config = dict(
    num_hidden_layers=16,
    hidden_size=320,
    num_attention_heads=5,
    num_key_value_heads=5,
    head_dim=64,
    intermediate_size=832,
    vocab_size=32768,
    hidden_act='swiglu',
    norm='rmsnorm',
    norm_place='pre',
    norm_eps=1e-05,
    positions='rope',
    rope_theta=17800.0,
    rope_fraction=1.0,
    qk_norm=False,
    attn_scale=0.125,
    bias='none',
    tie_word_embeddings=False,
    parallel_block=False,
    init='normal',
    init_std_qkv=0.0335,
    init_std_o=0.0416,
    init_std_up=0.0479,
    init_std_down=0.0479,
    optimizer='muon_hyperball',
    learning_rate=0.00554,
    beta1=0.95,
    weight_decay=0.0,
    lr_head=0.00252,
    max_grad_norm=1.0,
    warmup_steps=200,
    schedule='wsd',
    decay_fraction=1.0,
    decay_shape='linear',
    final_lr_fraction=0.0,
    batch_tokens=[16384, 32768, 49152],
    max_seq_len=768,
    doc_mask=True,
    train_tokens=476800000,
    max_steps=15706,
    dataset='wikipedia_en',
)
MLP neurons of a small language model. Each row is named by its layer, matrix (down: output weights) and neuron, and shows model dimensions 64-319. Each number is 128 + 24 x the weight over its row's rms, rounded and kept within 0 to 255. Numbers have three digits each. A neuron's up and down rows have the sign that makes its largest values positive.
After each neuron's rows, "fires before" lists the tokens most often just after its 100 highest values on Wikipedia text that the model never trained on; "raises" lists the tokens whose logits its output raises most directly, leaving later layers aside.

L4.down209:132079185158124170108168124121101112123125113132159130147133163146149115170101081129120104129156187114130129130122136150161133161107102133118120113117138156143156106114085150126130116161099177116116042126131125124148157173119143112094071104113097141101133142143115073164131095114118102102162137121115161133088151184133110121131117117113147148143101122125121141066086115153156119137170108162097150114106117121101139111144181155151111132098119123137147137123124134094140131120133101130107101123113077095113088137130122141152131123107091117147122109134128116106160114121111147155120159137130111109127114128073120137162090145119149107158151158116122114142145169136086124141120107095170098090095130082134138127136144126076146156141131096142179114144112144154097097124129106
fires before: "| ", "|---|---|---|---|---|---|", "|---|---|---|---|---|", "|---|---|---|", "|---|---|", "|---|---|---|---|---|---|---|---|"
raises: "|---|---|---|---|---|---|", "|---|---|---|---|---|---|---|---|", "|---|---|---|---|---|", "Brazil", "|---|---|---|---|---|---|---|---|---|"

L7.down347:107115184100141149116168146144185106174132110096099081118154178127141126160100098072151147123143138138105086170121131167133121112128093132138129152102144107150160142115140100110139081136136184134146114118099121118132128162099114138120101136127106099123083151142125138146145132114129106136161121139134168121109153125120149139093137144129125128152102121142170150139180124134151114123108140117131098133137103112149168141133176152123143116090079160158072134143088108136087125123090122123145147157117104150163149102141138130173138114069149085108142136153123133096138133137122152131125133105109106116104154152085135097110117116127139139138177131116155169129135164133133113118167123109130101080090109124106157123122134148144122125180125094090151128088150155137115162185147105
fires before: "| ", "|", "|  |", "| Win | "
raises: "|---|---|---|---|---|---|---|---|---|", "|---|---|---|---|---|---|---|---|", "|---|---|---|---|---|", "| Total", "|---|---|---|---|---|---|"

L6.down318:144109076144138137099125122122113126137113123099090134173118119127109133141126143147141142113145127107130106138148116154128140129136133098102140128141130138126138130139132158169097099129115150115092128098147139124128127136131101183139139137062119101115105122124126125124101165091120122136156138124145156136190166147138129126115170135104102098108169081122114075079098127132149116148125099132128148105124079111144101118155129130148127144099109127146105142136144107103172087159118130110116109151115120147150128129144119117114128106106113130140102170113147082100135138123101123159097127136070149134124151116145140117120131106143112103131120127191098101178109170134134168120157120168137140173109117151101131118131106118114149147157126115152137143173140123044133141091068092
fires before: "\n", "\n\n"
raises: " ===", "===", "ing:", "ers===", "s ==="

L10.down589:133131140125084087113114110151147188151126109143164089102120097118081120137116157158104159104086158109183137184093142123115094098119095117159131140123179163147157140108135135111152115116129137145125150142160137152158114105102133101139150138094142132113128088118108152126089159115192121122128138122117111119190136124092125143123139141158126102127142154144124131093163132130099133111149083125124128116132100170107113115171101104180146132106135107141126148124131140097122106123138166103096098162125139101151161093124156152116116126159126107129120081116156164110111091153111138148141117121114151154134092114133096105124105143111172156148094156149132138155131119113125152116121128125123166133114163145147112082101116111113125122225124108100134107135163148152072135117108087
fires before: "\n", "\n\n"
raises: "\n\n", "\n", "===", "==", "que"

L13.down412:141155159151121150088157133118106107125154165187151125131134118168120085140107136121130108111105110095187145103139149123099149164125155129154122077137134079124126124119164118154167146132189132117112152123122173147126100146085133107134177127132116133146136130121119150141151157174158122150111108126110152166101099147136123131136135175119130143139158127139122118120137139123095147123157119201099075141145096122112095144142131088098118133129147074145137111146161163124140107129145147109120121147111139151165153128128123116121135110111114114146157165120137096103097098104149134142156132123148134098098113123154164097109123084120083124130116114112133100116123119114140129134116115128132128047108107119141130118160126146126154120255111175109120126137099120137135117096122101
fires before: ".", "%", ","
raises: ".", ",", "% of the", "%", " M"

L2.down295:153118133167135088133124099180080129113133141112121135135123135098147184105196099121178107116173122101142061164133125113138107153140129129133103156138110151151138098139152144097168084113126138108140141162106142115131138089148106142117137103115108138106103163149107107108100135129142139119121150169127118129127156104111120170099111131163116140104119133189138106101106176150186123099121137116129110128163134128118121102127158177085113125170105127176133148123134129130113113095114136146121101075127164084141120147088137133155134150150136120105144134136137121151113161135129142116123110133131097122123112152173137115187140151118075116171142083083119129123108141110124139132104106134126114124142129116141092128086143146114195136188104150066173115131103135112107118102170137
fires before: "\n"
raises: "\n", "\n\n", ".", " -", ","

L13.down499:064144105145131103082148161135147142118143153125123139122150105102075105118091106093123150142162094140141169111159119105129137139088107138155131105104142113120112165132140149134114147150146134110149105183119130146157084127150162159122136115092154125158117128135150144121086118133121098124142166060122178153138113113105118087156124136136117098124120165161130112133132127136153152163140115161134124112099112138127128137147148084104099138103097112135087110134132149146152088115143100137141131118110131140120146107141109108085122132130092123100110143116150114067114127136118106148142107073120144150151154102147133115102118124079112133078136166129129179115154136060158183162131120097145121056117159082138118177152110146152149141157116155149129145105097133113112146140157149
fires before: ".", "',", "th", ":", "th | "
raises: "'", "’", "',", "', ", "==Discography=="

L13.down288:139170107098111117111150131139111091133117154145133132111092128099171151094161138127117153136180123117172123105083100096131085109102099146139103106146175134139108130139134153188116123152134160102114127148141103129114135143120101088097149144077088111147169114158137122138134130107140155125055157186133144138099158152134109133113135121121107144144126106125135127117101121136128139160131093177132145101134119180116105098135138163117101116105134121130154135155153116114218091103129116184114123158109177099154126103168114118091133149151119109126135132130109096150152159128113119102155113125124121101129129094126155094148148110124120140154143147146128184108122152141118126133145143146110137183161087151172109121095107121138144125180144144118083150108144142117182101144079114
fires before: "\n", "\n\n", "1"
raises: "ly.", "\n\n", "ity.", "ance.", "'."